{"num_hidden_layers": 10, "hidden_size": 192, "num_attention_heads": 3, "num_key_value_heads": 1, "head_dim": 32, "intermediate_size": 512, "vocab_size": 512, "hidden_act": "swiglu", "norm": "rmsnorm", "norm_place": "pre", "norm_eps": 1e-05, "positions": "rope", "rope_theta": 10000.0, "rope_fraction": 0.5, "qk_norm": false, "attn_scale": 0.177, "bias": "qkv", "tie_word_embeddings": true, "parallel_block": true, "init": "uniform", "init_std_qkv": 0.0285, "init_std_o": 0.0, "init_std_up": 0.0285, "init_std_down": 0.0, "init_mimetic": 0.7, "optimizer": "adamw", "learning_rate": 0.00209, "beta1": 0.9, "beta2": 0.95, "weight_decay": 0.0, "lr_head": 0.00669, "max_grad_norm": 2.0, "warmup_steps": 376, "schedule": "wsd", "decay_fraction": 0.657, "decay_shape": "linear", "final_lr_fraction": 0.1, "batch_tokens": 16384, "max_seq_len": 1024, "doc_mask": true, "z_loss": 1e-05, "train_tokens": 146200000, "max_steps": 8924, "dataset": "wikipedia_en"}
MLP neurons of a small language model. Each row is named by its layer, matrix (gate and up: input weights) and neuron, and shows model dimensions 32-159. Each number is 128 + 24 x the weight over its row's rms, rounded and kept within 0 to 255. Numbers have three digits each. A neuron's up and down rows have the sign that makes its largest values positive.
After each neuron's rows, "fires after" lists the tokens most often just before its 100 highest values on Wikipedia text that the model never trained on.

L5.gate450:103155116122149162124110112078161083139111097111107115073118076139144122088120123111144143120136135119146107147125110164110123120158101136153115080139082087143139133110115136110160091148170068093115101103131143121112162118120144150105144148096140159142075104173147148144111120106139124151134107120097134118147141146097122135129107176115154139121161125126149154114130133124123116121156
L5.up450:132190126149155106097152129146119075119147110111097097107147109108136102103142114099138100075123134126131143130116125162171121111139127161157114106176174051165114116163128114073106137134127154134084121135131122132154118126079114164110109144117097077156116130110096128179108132139115134093135144114084146104143120089104150133102153168131121111117124157119142159155104160119143113116109
fires after: "g", "c", " G", "w", "u"

L7.gate309:144154122141138123108134169131096151114189110165140169125146095139143184143142101071094132139119116149149113166109081125119130152148086097148148137114123145146121120161082119140136136166132158143142127123173160132154094140112175114128153115130148080148126114120133118075110114150079121165117127097154151124156132132128131107131159104140164072107133141116135101140111149121152139103112
L7.up309:117132104173136123083143130124146137099121087135140142148138134110104108128121124076113132139127097145119129142156112157113136172143087131138117129082156134164132080127140092129109135108121090126160161126154111078124112099127109084133079127150105117166115105116121096133151147089120141132122130101132102164160131090119155113137160131151169112132100105153151149087134124115141100139088
fires after: " D", " T", "i", "es", " d", "D"

L6.gate107:111123130151117118145097143097138124159121074110083128081113135152121106121161144106130129135134088110107149107131124156124187112110088154096124102119158142144103117154122172140141117115098144104101156122136119124116145131161190103173118118162132148145105100124099163081087153095126122146098137131128102153133129125130092108110172125124178161117114150148081138120133180127155126159124
L6.up107:154124186074070119113132146174146125209129146141139076138119106109128124105167139172105087121101149124139140123119155101121171114105093116112137160124124120161100134116129140129113128107073149139110167112127119128115121128133154122126171120154160118149167097136135114133122136117131135064135125131133146132114130124126133176104147169173116132101097126180138168141149152147144148105101
fires after: " p", " P", "res", " K", "ct", "r"

L5.gate258:112146131143141122150139110133121150141124121136150145093135098140130147119152136098112174142146105148124150147160129092124133107113113092165150112139106133112137077154105102116090135143125134131133102069134098084115122168104172105114120152169130115150094140156124126108098164129093144156129145083122123099136130128121091150124129137158140147175171065154150124152137181113156114141108
L5.up258:099139151134155119121147149180135166101132122133088076090148141128122146087151116054139142130144095143139142183097131141144137138154149098137137130110127145125145142140133109088083196084098129160121152147134097099143114139123113139125064095114115142094118141113136124132138160082116144150134111098164085142131120091128152147090129132161099118162088108129137156151116140161140094096137
fires after: " s", "res", "id", "up", "ff", "s"

L7.gate109:148122132146164112141111127069103097138172123108133132089125120125167117127149143096147120120113114129119102144087079154164146143115139102117122110127109100170163126148076133136123116150114165083063119161130103114161125111112167144097139181144123152116110135113097113148101129140135094167155151111100092084151134100144086099159135107119150091116115126107107152117113178106164110079133
L7.up109:167175165150142171099132125081073143118136080098106128148123116149154108127180116111157100122115103166137110142117088120123123137101131148119122143111109094159143114127078145127138099090129130125110124169118140124182160079126116159085137147124084159096130150117120150167129144153157104112121161126097130143147128091151118136139117117094164133152088138115061172140104182095118144121119
fires after: " w", " f", "f", " ", " F"

L6.gate39:122130134111137136130120121111129136148169078151108134113104116169133131123166131089128092161133128076100135135092089150170163121116094110105168104129091077174166133138111136113127121162075149078120177119113120118138171108114147162134151130111115154084120137136126126136089169123090149101147121143126141111123158130111076099082156153144114133116135113107125157112116135105119119144145
L6.up39:125125146114122127143122131086144108077145109119125154136126111126152148151100153097073100121116151144131078142097097157153125104178135162120110100088162120110142100124101127209116120126164123132127138156131177109151157109120109125097145113120151077157135142130134137130108130194130130112179142130094164140144144091134116121142126103119147115151101141103133154117130159154094145128111
fires after: " S", " F", " f", "w", " w", " s"

L7.gate113:140143151172150085104109127118092113123184141165155167117128112111135118105145161123153108134139129141112115127097104118093148120111109112116123148111113132178150137120109117129095122145084103120103081138106086132135156142120137138115103138110137120105123130167096116089119122131089110166144103113084116122130131105136049142062138146158142140172113112106136124158151184172102130127143
L7.up113:142091127083134175118100142114116090139140136150090161130115072126100107139129114168158146107097168111134120120122126142133147125100132158109126131138103152121146084076131150094118096159162140119118160142136156106098125128115139112121120147146130100149142146178162093142115112106108130160145104090154193116135142130094118157102153132093109136047111108087118150094129123145108130103105
fires after: " F", "re", " S", "ran", " f", " N"

L6.gate241:135109104146164165120118150115171136084135140147166147100147132089162095101134135097154131086109151078141133104151105124118133122150149089122137119127123131111123093157143119101165118135091105134082136121140069126092156138128123150109085149124165126160142143131125075126120108114116127133085132163118134150147097094143125133109145119100154102116134149140128105120113072100163101138160
L6.up241:159155120147142195157115101135145134177142151154129143145143152115109147091117147119157151126123152102135136128128126130126143138075162119133134128116105129115127115115116126089104118122108131186190129132084156091131148177124135151093130135133156111144117131141113094132100143093137150168101122156175143146113100091175164139164140112134076114141115104134130120118145098150104105139106
fires after: "u", "v", "l", "er", "r", "ar"

L7.gate313:114170095110115129133147080125145112132142130159148134133149146158145134116100114109097175138104115109121115144126130093102144126117119107152114161156153124124096125150113123122157148122124133154117091102139128120163101124142160138119177123163115122129106160149116066116092125136102143142138136096129146099077179155145088149159138068127075141118190105121165132123106122100147145157180
L7.up313:118085079107144166141140136101129142137132105118156128141091158088141160104114102117157140140175148123130131121122147105084119124086112102115155172140087153104188147108118111134142137113108155099150089154138103179128197090138120135112199159141132117137143142136117110138110163135090122124121129139132126113123166144169126161140117125177113128132147150093126144145102082134114095123128
fires after: " c", "g", "t", " C", "ot", "ec"

L7.gate253:101133107158140128165124119139104102131093120145153154114125107113140088142129128151146084103140111074127106135112109126120119146087108145114090141102107155170128146160129073138121096158115131138104152178161116116136136140080152072160120114162151101165101100109122099121130146119113126155127139118161152103171136135133127123130123073147105109104199131128114153114136100057120146094127
L7.up253:139123134114092135102131119130077193102110156158135173128151126119152150101157140152127132130143133084138131128136117138140134086124104083132135112151124147156149139124116127101076127108123164133089184130135108137091079140113085132139140131131136105129120114133121086141151137116104155138150153099116153093144180120111148143145182142169110116090174086110172156107144105125122095165151
fires after: " |", " St", "ation", " R"

L7.gate214:076132136192181150121116122111129141145119107125127141096134114135135108130134149102135095095126137130115130087110099124105151081179093111087109144100141123133107114139093119138145117142157117122117088146125117134123143087150146114102136091168142095159109136103154143103084092123123107130175187113141141130113207096143094104134096115128176135113153122138134104071149176100129148096110
L7.up214:163146155173137136142125141083121159147142137124142124076163147142110104141158130099165125161134111151160116128107080116144133088173120126126160106127124142153119126097116125130145161095179166138183161205137147111134165130151123143162114138158154139126140162119125166110123144132174155151130112124161144157154115095150133103151116112136139124119134100138103122114114138112139142113127
fires after: " f", " F", " t", " T", "am"

L6.gate82:103148149149150109107160189125114095160172113124129135069126132149149151142162122099127130141101093155123163133160116148097185118131110127161144108122116117151146150128082155132110154108159143113105145128134107137150127099105134079109145145111142135127117122151120092123083130137075112154146132115144097142165168117146143130113142141117122171117144132115149179144101163154093109107151
L6.up82:117121129166121131108163148085102113133132095136114170108126110180113114093094123105110097171143128153134117158117134128092156119102097163133104127125119104114162110092156109151139131095124167134158116139107114151167156104124103139093154178140086113101139157131128089077098098100110109145091115136114144135138140084134133077114183105149157125116090137141138133133118158116143127117103
fires after: " S", " s", " th", "y", "h", "f"

L5.gate127:113110144097137136141133136105088131175078126172150145125136112122154107086126166099107116100100129108120194142130132144109151151141113167133114122153133136111182132126124109133120100131137125144098148086127147169112105151134106095137093116110133121180118122144144125071104139103119134144133133125156128116106152119138113119149147150121146119185146111099131098140108170085122098102152
L5.up127:130111118091119196134132108116121130165098111143110152147116140137127105088129158135125123115130124124129145121150146083112123148131110128175110130107159120133170138124108127133128081146120104171100160110123115167108117139106125122139066143115146138174131103146159124129146100112172116135159140150188158132115175104117102101110115143134132134134143120109116126188120137116112136083109
fires after: "at", "t", "ar", "od", "or"

L5.gate366:104132118159102114168145132174112146102115076112080127143123112142166152125135111105091112142144066136130120145105083147135170106123103098104120123120115173154109130157102167142147120084134099128133109149180155150120130160092113108142110112157149154144087110123109146081126128126108144136142112090150113089126108151135090132129149116160122167111127137113139131111102128142143128104133
L5.up366:127139174102128130130084147177163179123095124116127157124139152139131106104141188094105079127129102143136119145134119152149095126124105116079140121138084117165111105141104153114105084123108112089129141120179110171096110100082096156112119102144116151130108127150138107141154138109136111138151134128153157140156123131170141126071177111156092171138110128139139127097119148142122129101126
fires after: " D", " S", " T", " K", " P", "d"

L6.gate473:106162141152152133148142179109111063091164121168116122120100099145123112106142165056111104103121115149083126122096098124096153127153145143111113125117147142144088122160066146106126112142107120117097083176109116151117139124107141103111130156129110122099105093114131078137114156107075109161184097129123156130105150132113100144137106148145172076141158139134163123166125161141127124166139
L6.up473:120113124131146138122096109106155129157090123127064151057136108167118102108144150142143093175150139144130111104105129146114117128110111144135120091129130165123107111108118119136156154164148101085094118152134103098131111085116088095112174150111127103130108126125143117130130134137118111083167141165135129125171116115115132113142122149135152094132131119138149184104118109151123057125132
fires after: " f", "i", "f", "re"

L6.gate201:121137112162159116147109140129128136158111130136116091145145145107182137130158125124123108116116094133081137099107099139147138129134058142127135140133110111117105119140115122078092141135113120128110122127146126167132158125149149075156101099159150159088131151119128121118096141103080147112140163133134133124095147110170148136173153161142176084169140124140121154111157130121146157098119
L6.up201:113118139135145175110129101138113120108132106145124113144153111138125119157163125090127157124155146126160111153108139105116133128139163099162127089129168119118083078128136108095135118125136117136118146096153130132122139123133093177087141099115087144068114154109120144148125152155139105113159195121123196159124113161133088168110125128129119115132160137165136164140112091073114115169093
fires after: "e", "p", " e", "at", "er", "r"

L5.gate25:126135127134172137151106137154130148088175135106161156123138135091135097110120095106140091103141128082139138129111128180126126160123115144102144119125098113113114115161152143140126135167110130083112121133145114141091102099130113132194140163150108158129145120106093103130122092090106165156102117162121086091183135111118120128105163113108133086166097085138118162100117124139140119134163
L5.up25:129159131110129132092126121182129140128150120109141152132134147097119097098102140121159075114136148152155136092113134170162141141109107166099130138120095153146123126112183141141131155170151117107147148099133159152126094114128141151146163148105137123151148139105106125155093136103131172150078145109118127135120106146105166077116133159127078097135123116149161117140136106094136162150157
fires after: "s", "l", " Al", "ar", "at"

L6.gate306:118069090135122066184069150125131136152118172107108124105139164125155123118154134119076144097114091146127139137133097121151144121085096128138097113132122141089117131161121148123121081126149139165117147110128160171141115127097122132118131128155118164113124112147154161139184122115081170165125142097138123097127152157119115114110122124146110114123132145107122069149123129100141152122142
L6.up306:135122132138163128121082107130126171102087135125123117107120165126149164139116145148131157140109109150127123123147117114173087130093140138143147135136106132118126130095147155164123099099144118161106150086163133104123132158137078153127127097143140131120105157093147119123149107155129128133146113079119135104161136095123123087104125127153151157167184110079141095115150119088103107171104
fires after: " p", " r", " P", " T", " R", "r"

L5.gate387:121152161125148134141133149162128143117124112196128141086136114196137150127178126053128124129151126169100126136140095118165152120113077111121112095158154169152150105138140080105104097153104159114128119159132138126088113081075120117130142131143143155103127114109116105109087124117095122148160111124126144127127154121151092117106147136121179076117135141137138103106159111118131117152137
L5.up387:166143161119153097155145139136168134179096138123143125120129092106109088158124083108127139119135135154104134097105133146142144168147115144095133099114114172131121080093154088127141181064099134136154120152140115150137150157157121107139096134143126122129079145099102108081122144079104142111101091129128119167153130159114088156109160138120176094144129136124172147146143151121097175145113
fires after: " k", " K", " D", "K"

L5.gate199:130157180117155148137127166092126058124154134157150164092157105151118125149120111127117155131105153107129126151116097129128128128110143092094144116132111121148143154120115137108162110166155089091145139128134122130125094111104124109130109158154133129152077101138113087123120107150127108175120174080136133139110157114117102094066103139171166098125137135093143158117120166120169108124123
L5.up199:099129104145178156094123125126139086088178113135139109121145115115134129131126162130088130119102166111096159143123112138128121123116097137113149125118116072157110102130112148116171117139133125140150157173145143101071116139138087116131114088132151112154105105146178096137097132118152068134120142171140167124098131090082169130145092193124140127152122123104102135118116158112115124155123
fires after: " F", "o", " T", "er", " St", " B"

L7.gate279:138074073133112137134104122107138130181133127114126111111104150109134089159151205099109163114110116142125147144134107126129153125130139150135140106133085124118113090118096082109148100135161129098099090096142125077113082115105140117122151109144171113182107149112131137132112189151152088140163128117158131136143124134156101121147097132116143122111135144145140179125153171113119135100126
L7.up279:150111123133118135120104125107140124180134170147138091125069127145131090166132156089101125127108115122094107156156110144146120084136118134117164178153102139144134118166125117117135082138162164105138097096120135124154078169098109112138155111163125109136104162075154122086106129115090103129137138128148146182103128177127124110143080097122128088110146126106131128121144166108121178141110
fires after: "2", "1", " c"

L7.gate333:122145150103121147138121101081157127149122082123160099094041117130149096154121152105145161122114114090130094145121101103114150093121109111150129118148127151118119096107139141111174099153143078105149155154135122098138169170113153125144143149120122157147086163129127130096098108113149120121112145104119121135166149114087113097130096131115146112126197095092119105122149148096140127146151
L7.up333:128129157135102118131116112159124148170164100123157135142114136159136075128165132138140124146115140108115141117138145157098131088082119137151129115106126115122139139057134167141111109128110185139142179104168129146134150134117119125135134147134108104116137139127089180106086127131067096071082082098157137149153123130132161103108150120175107147104150093099166083134122112116139147099130
fires after: "ol", " g", " G", "u", " E"

L5.gate64:166132063164138119159105149134137137136124071090123111116092106091129099119144089101099163117129106185133125125121110136116142096107061143116133141118110118160127124150125143128118160129138107144117096064151160135144149142135147101144180086175159112135076170129129157100131143134125120081135133137143157092100163168147081133134126150137113100194133130125147164104134127121117131142121
L5.up64:119101117138192106093130160132108147090158145159099117126130092121105129103149094109154133164123175123154133140089121106094116083127086144127164124116146081137114162149146086102091168120154183103131165131134136112138097098119139136139146108139164080113127132126135100123108119117132110093145111141123129105130121110115102124102119135148091154129124099149162194128116138121143116144163
fires after: "id", "res", "am", "i", "end"

L6.gate470:125142150160164113186136113147112121152134116180097193122161109126133139127143128136147172099169097109135137141136124152103164142173121152157115126058091110120131109136111120133086130162105115116119123120100126123121163123128105089137096174162138128151096095156118123142126121095080136120137122153144136100140161157138129117105158093167160126159157118165175131118109142121133096102159
L6.up470:152139147164162107153121144155094178076114146173111117139158108136105153144151120145147194120096155097143147110121123126109107138158114153127102161094096152129113098140165077137103136150122125133129166125157118124139106134121094152142115151167134117134089123125152146128168118130120124084133119131120127097154090152085135119123182085181115121167144117174174161162158132141132114165130
fires after: " A", " |", " St", "p", "ol", "ing"

L5.gate277:139141113145119130156122127098084086165149100125168145075148124202146077164141173137131082145143115095101140131115070144145144114128119134161128139131133132128146127123114135097159102181169107113089116103108126149104175132098160111107160118169112117124097112083121142106098142127090111160156098120109161146127151154153096078126126138151133129111175139112129124154142137100098110132129
L5.up277:125135143158148128114101117094168165107101080121064113131124129131121108165122114129123161153106132134140158151108119154097087167124119136121124131113116135121119109103126119141146177147048147109109094151105128111099104160139184135128121152093092130095133112127053136113143137132151129079141152142148147121082122144128114080146092109150145121112088149142093072112099116170141113117130
fires after: " f", " m", " F", " h", " ch"

L7.gate222:142077129146150154113132140110122054144198105152154133129127110167138160149152182139138109160110108122120139121109119112110134149172126106147102103156096088157144096169101151103110113144106119095120096094116102119135159147132148112117124156123137108130085126140102131126098093113107135151126121128112135126135160165181106106093138149114156118084138164159140138125125158151155139137146
L7.up222:106109122128129138090144116153090145123178109145133121155107147155126127180126142177168122155128095137109122095086117099115165184144121139142118110092119142157167087106140179131147139149104141143137111100105143159125156139159150117063110087166117120132113119123128177110134118147110154114089127100123143143101175138147118099114122160155119152081128162120126126148159113173154175174128
fires after: " G", " g", " F", " c", " m"

L7.gate112:134099140127147103187115150114068150153139135126155158131155126110158153123130112122098126095137146083146159140101108121166142177108109093097102082156142127132147121129137064146139138148093145136164115126155122159105124152155107123137119092148130158144091123137131112130111137108111164152164097154120104151129094118169103079112131109131171106096101077122132121131137148105159139100115
L7.up112:113101154134111113169155173165103160161101144089152095130163151119139133114109119146131113111161100104111146163079109131198175142122113129101100131148135125107121106104155091154129118109068155109160133153123092140156135129117076126158125100135122139138123115070114161104156174132110116086073106152098158140128089113093112084102143145157137146111129133100145099113127143114121103133133
fires after: "2", " L", "l"

L6.gate427:126090113125135127111124129137127130146148100108104133093145123142134134109182168111166124166098112113164159126145120147112171117116081123173122103090161141084120103146108121169126159127109161117146123130155118114142112101084153122151158143135118105141129131104116138086109136092128150117157140119093118151167151112160072072131071151110133132103128117168080119097068148107116124149163
L6.up427:136116092119122138096141152098137125116105115081107149106158123146144141105155169124145114152142152098157117152127103170152136112160127119149121180102171103125100100169117099136139138092124163076126110152142115121136110107137129118118135177129113121136119108107121124126109161130084134125136097190129146144116108085178124098197108158158109104117087145144111130135116137128109106125163
fires after: "k", " ", " d", " G", "i", " D"

L6.gate329:083102130142117126148094100100085128152167112094146143097102149127170101104115120139105099128163117112126100143102103128136128145112125098154131141112122123120131151175102106125107134093121150164135110115117108134117134159162116136138128135156163184153148105126112120164130143157118124104162136121135099090080117124135122137146077095101111126187167140131103129092174103104112126117119
L6.up329:132114132098144124146099084116126083142122120105145133152153114151138164146153087155121096107100131138101122118127133139087137151115135119144121117140128134087129126152127149140144123160127148137127131101099151174129108105114151078144158093171132117068148110122138174127168150144123154098133156120135143148081141140112104158093176195126095137091143122119107117119131122119125137118151
fires after: "p", " r", " o", "il", "ort", " t"

L5.gate112:104125122145129112101084152139138077118131133114165154134106123138127082133100172115142111118148122103102117120145115169133121097123123112129127144134098087123119120136123133111160125123112132098098137090129125163098144105113095135131172090192111131154117134136138121154115084085142088122125130106157103163170098129097103155101111160139154130125151112145137153074113142077126127130151
L5.up112:184102163121124108094062170101110090161169139128126115143115121156117102132156168135104107104154127091137107138122125127116170076124128156109137138084104098096118127105123147143118110117131130095102149134101135122115153111146125144138136062162098124134112106119101131156164112125089123150149150120121127137149078147150134159117161148126153141140128117140184158097124196162108115105171
fires after: "2", "1", "4", "3", "5"

L7.gate107:150097185176121163138124127111136132070145099098163150162085119129169140137112144101113140084156126115111095143119116116133154111104119153172098122150125127101126106119094125108143123099123129119153126107152115129145161096147115105113116155085147138163101108139125136118115155122052145118171126096084150138127139157131107074096143178102169132119164119136152087086127177125071106134101
L7.up107:138146142083135134093093104091120099122111171124144105128083131153144127128113172136140117104156119156165088167080106123111123113154101143146063145103109169128138132151113157111157160154108122134138113126164106124162165089140103089099103064130114111123059107138168129083135121135112120113129142108134152172126167136114107111101111131141133127138129162096090131086144160145131157081091
fires after: "h", " f", " F", " d", " J", "f"

L7.gate93:111092132117075175108134126131139122131131091106126090102129119135122165126162140111153085105139189136148099126148119160127089135155127154144112122135109113102136132155096143130114127108144111151091151120196085105145123122142108120105100140106113140172121133138148099126156157120113145108146127187153152126115138166132095117148156118132101123149128122094111119094123147095124100142103
L7.up93:156114141146136160122112133125153066143128081076116129141132143145135150129174116126127136122148134107098092130145134109113110133172138123105105120174134151084128139152107148099095126100110175114095142128125128111147150124089094110127091141150147120054099136146162112136140114149144167139181142129137104115178132155132109145122150120132108120114105109140136143156142132130130110145087
fires after: "ic", "re", " th", "p", "t", "A"

L5.gate437:172147127112113145113156134122116148091146123142122165133123121163125123107130138066108127127149131104114181123142120136156126153128092111140156105138157098175109103123099123085162107109134097084115162098171141162126154134128176140125137131148123120200088123106112096100106145092128147160121135147171152154143123124124128120121135143151155116153130092134155136140126141113149125129159
L5.up437:157124134115170155147128125110140118107114129161137126122131141116135124103146116081119145134179136124122148142144127111145113123114123148098124128191123135168112139110168123104115152125120136107128158133129155141097188105083115094137118117094153152107146112166116087167099144152131138143102085151153159112137148099054165145128089110118115093142122140102151135151138110106138082167104
fires after: "g", "u", "o", " D", "er"

L5.gate209:102091129128160128125135152093082149147185139119125138093126134104142157161158151110153084121084104107106147156138088136136143108080093108102121080126141150127108097099132107102133123190071141105128145139154133121112130128139127090143124093171130101118136151119090101122101145127107110156132115147118116180098129144143122105131163157134124127153153153087114119100138124112096105090102
L5.up209:116141149134113150159153144174090144131140163120128092090097141115154130109107109115100137137112184093101161142111116143185115094144108133119112110101144168161105151081155125123148176132099164143149137116096107107118159106130109109180090135151127118126132095119126069095126097095097064092114141133137095092149123126123130126111114097136145127134134136135180149103158163148101105160129
fires after: "2"

L6.gate102:107142123136125158111110206114123135153117099126102102153145150133169116148160125127118157132103128122139148106155142119157088183117132122132119171145110097135125138106114100108130137151123093154107129129128106120191127167106172144136106146149117120133095147147121106138178154154121111101128107129131159098175146154139139094159119135083113083194115133129166125118123150086134131114164
L6.up102:136116152117098155137109097135136158145130091127108090117147140162160142095170142108148105121124136176130161131129147121116155161101106135096124101151112131098128097149151110083117135148083100123060127122149129119185158154136152135125116160132158105084134147094118121154168124142128122135172178133161187117116142134146134144112093134132119107166102122138145112160121141118118135186092
fires after: "t", "e", "it", "d", "W", "p"

L7.gate19:118107091133124120112144129124062135120111133136112116150105106114125129142121129098071113098155127099133106168109111186138129092119118133149114169147144130138125114102096128130129087117122110171124131125096122193140108105143124133164097117092153130156125115138146134170083099103124103116138127103167107096181107123132072128155088128122095107151176100149123120115096154117077120132112
L7.up19:083112105136090101127119147120137138136136166127168126120148172125120125112116106128105138092148155145082160088157129150187119112158137116155123139125150102135150092103159136113120138134139106135090143090108174115101128156142143110129140119136111159114083106091111142128160111114136094075099081103154123112140094177124093121120119135136142218124141109128161152109141175113102096125169
fires after: "3", "8", "4", "6", "9", "5"

L7.gate257:137120131157142108120146177100120098131169149122075117057105109136151130123144113091140119123170129123091181118108102153126115127159110085147140114108148118176153123124112143102107099149106102133116116107076118099107138089118174156099144089125114143108111122122087117151131140145116123155122113123093138088125140061161102133113107116125126149100134132112167135135124138156134099140117
L7.up257:143096128142162128091113127126155147119155118113124157145144113121120134154137111167186146128119141148138116110139132114096081113138127121127140131138101091151122124099098119148109133171157117119114111148177118120144149138093107126075170108139124098137142153074161127115129173126125161113121127140113138110100111121155114135111089122152176132141171106086096148181127113131131122083141
fires after: "w", " f", "re", " n"

L5.gate200:153135138140129134118111129076114097112156129149147163105138131144145106110163150158175085089154128142108164132125103114108120134131137134092130124108115154114107151112101129087117141160105112127098112176096111152116159087127144113117105143142083110086134116111101093120151157136093142152095111160125163173118129121144116122075142128107132114150127135106111164157142098156118063131112
L5.up200:107118133138130104108119124140142102113091129147065099143146140145157104160174143162167137122125160115131141137112126111132156140138135134085120165116109142122152171159158127152104145083105117139151111150056136159121104115140108106135132178140131147116136089137126162155102179151131146141113156141077105141138132122130149132125143124115095137164125130095157132080101112149186093085169
fires after: "il", "i", "or", "er", "ic", "f"

L6.gate281:124092135170119102107097118096096101135128107120123135098102109149115096102160157112131123110148109140095119154124095147125127119138132107131084082102119130141129137187115134101145135116142093081128092156103120138129133121104139122153161134102121137143070073156094134100113143110071108148137076110121152121147137115158092097102108148109133144115126128109129140114149130138143105083145
L6.up281:131108140183125094094171122180095149163134131172121086113122110131131122123090136150114128162143122131098134133103130123127115113135146118113124141101143147114120144107139160116150137126102124117110124168135084099164121085108131135132159152092123124135138127117110172125119132117095100141146095114108115085136132131138122142160111103130126175075133158097117122131142095154108153080090
fires after: " f", "in", " c", " m", " C", "y"

L6.gate286:158125135187123099123114177123127127094162122119124138111123144182152122091145090111175114128078121125140130146088091159112151117174106170144158112137128105147116144151081130120080156099118131098115123133122156123155132123078142125139127128147133111072101152144099098120128115137132115131096134156074097149145135110174153119098144110160125133130107143102148149153119210154132087086116
L6.up286:133140126152089085125062184151133133112170100100121142141157136091098089115121134163101121095142154150173136124126151115116147176165139117086103112105148142137154107106142147156108119126162107099163101163140106163101166108150102099137184126139113104108151114114147135137110152116145159191123129099134141159154120103114147164133095128147155120123108155101169129121095104113132158126128
fires after: "ol", " f", "s", "y", "er", " S"

L6.gate168:154131099175129116151129100100092096118183106149126131083144119147125111126131104111116106141147167096121106137092103162138107133143098089095132111098128102137135102151095121148116133163147153135162161119126143080131178172103119119155071139155151112144114128152101129103096115165083131121116122119128107098104131136112072132143127140121152148102176115132100111100141153105099137101139
L6.up168:147115139177136145127097133092137101149137131101142116099123147183092122123120119129105104139114169147145100143108100117094112088121131147059129118102103114087114090143172113139126149102129129137161102122142159112144122108129109092160088111142159144078132126128108175093149117143099133113155156137118119132088111126108100135144100139091133120132160108100116097119153162094107151144090
fires after: "am", " J", " M", " C", " F", " f"

L7.gate134:112149123159116143132150149160133153117174100136155110105133105096145159105099165159143115164145128130113132163112103123173179107102096155108128107140124118144141108153121131113119122133126140096144122159119164138134132114146106126138140113123130065157117145108125077124098138131079152183125136133098106124133153122133112074131105138132125162097146140114148131112165161120109139135160
L7.up134:130157127147097115107110191160143085173123140101098104123097111098109126137153138092134126189099118084143116153111135156106130142124111159152131100135113098152102121132141117124126177134074164075171105128136130136152146115118092154127114093128131126099105107121142091089114137080111114116125121143170135157121127092087110127120118149142151142104116155144107106133082121132146140085116
fires after: " K", " F", " k", " s", " S"

L5.gate99:127153145181110126138160116137131098164148107119110140119107153137133123111171133108146128117180081165095178134130111132124177120137123161087092085117130114148116120123109121078163114149123130100129145144136152124116165139112146143104179134126108146138087096154131145163111133137145134146132123149162139148132108096146094102126139149146141126117128127108116143133095102152145130074132
L5.up99:147126143127158112179101093088109108124105133118108122092136178102121124106107102161133147138143100105147113122162118148114117118108096119115121119155110075130100128140151102084074103153110125138109133168125123148114155136110055162147124128095126128130117095157063129156160110134130175138133128109157167163135084113139159094084161116155094149109129124090118133146107110156119138105114
fires after: " D", " ", " d", "ad", " T", " t"

L6.gate383:115152095143098174121155131117146109140139136143150132103081152113145165111145159081129191141123117082146123155123125103157166143146118152126132079107121075137147103106087104171116109141133121098154130153173119114114150116076122159106131160111175114174118152117127114120110139087126154154181135095118170137131138121145067085124166136120147164077160133105127125127147131114154112122140
L6.up383:147125116150125146120157132134147125132109143145152085113118166144117143116145120125142183161103129132160130153138130088119156131197148158145112143097138099180127154123119109125123135166151164112124137130160086105143133061085114131124131128142093130085130135093123109058128141133138105179114081153108124099116142094081130134148171171177159111105103109122148150151136141161145128127149
fires after: " d", " S", "y", " D", "-", "ec"

L6.gate300:064076134107100126131101145128097140102158139091103115117169110102166065079153141128132140149135152116090132115096115116139097110139126125160140139088140103093087136104116111121114118110099101188075106112118092092146146085103129117151122141123117138112134166131118100121167106130129143094134124161125101128097128131149146101143110123089095148124091118112107182159132125123127094157138
L6.up300:070082110081129151153134117090070113125110133132122145114119149115147118134115140158118113092106172127118115115133131082114100117093147122140126118187096154110187164097155143143150111176155120141161174162124169158093115133140143119128141112131127121126185109145104178146114123124133131131153175102121130114121112114124127155134140164118135115124129122141107135125112096132107146109113
fires after: "p", " o", "ill", "ac", "c", "ad"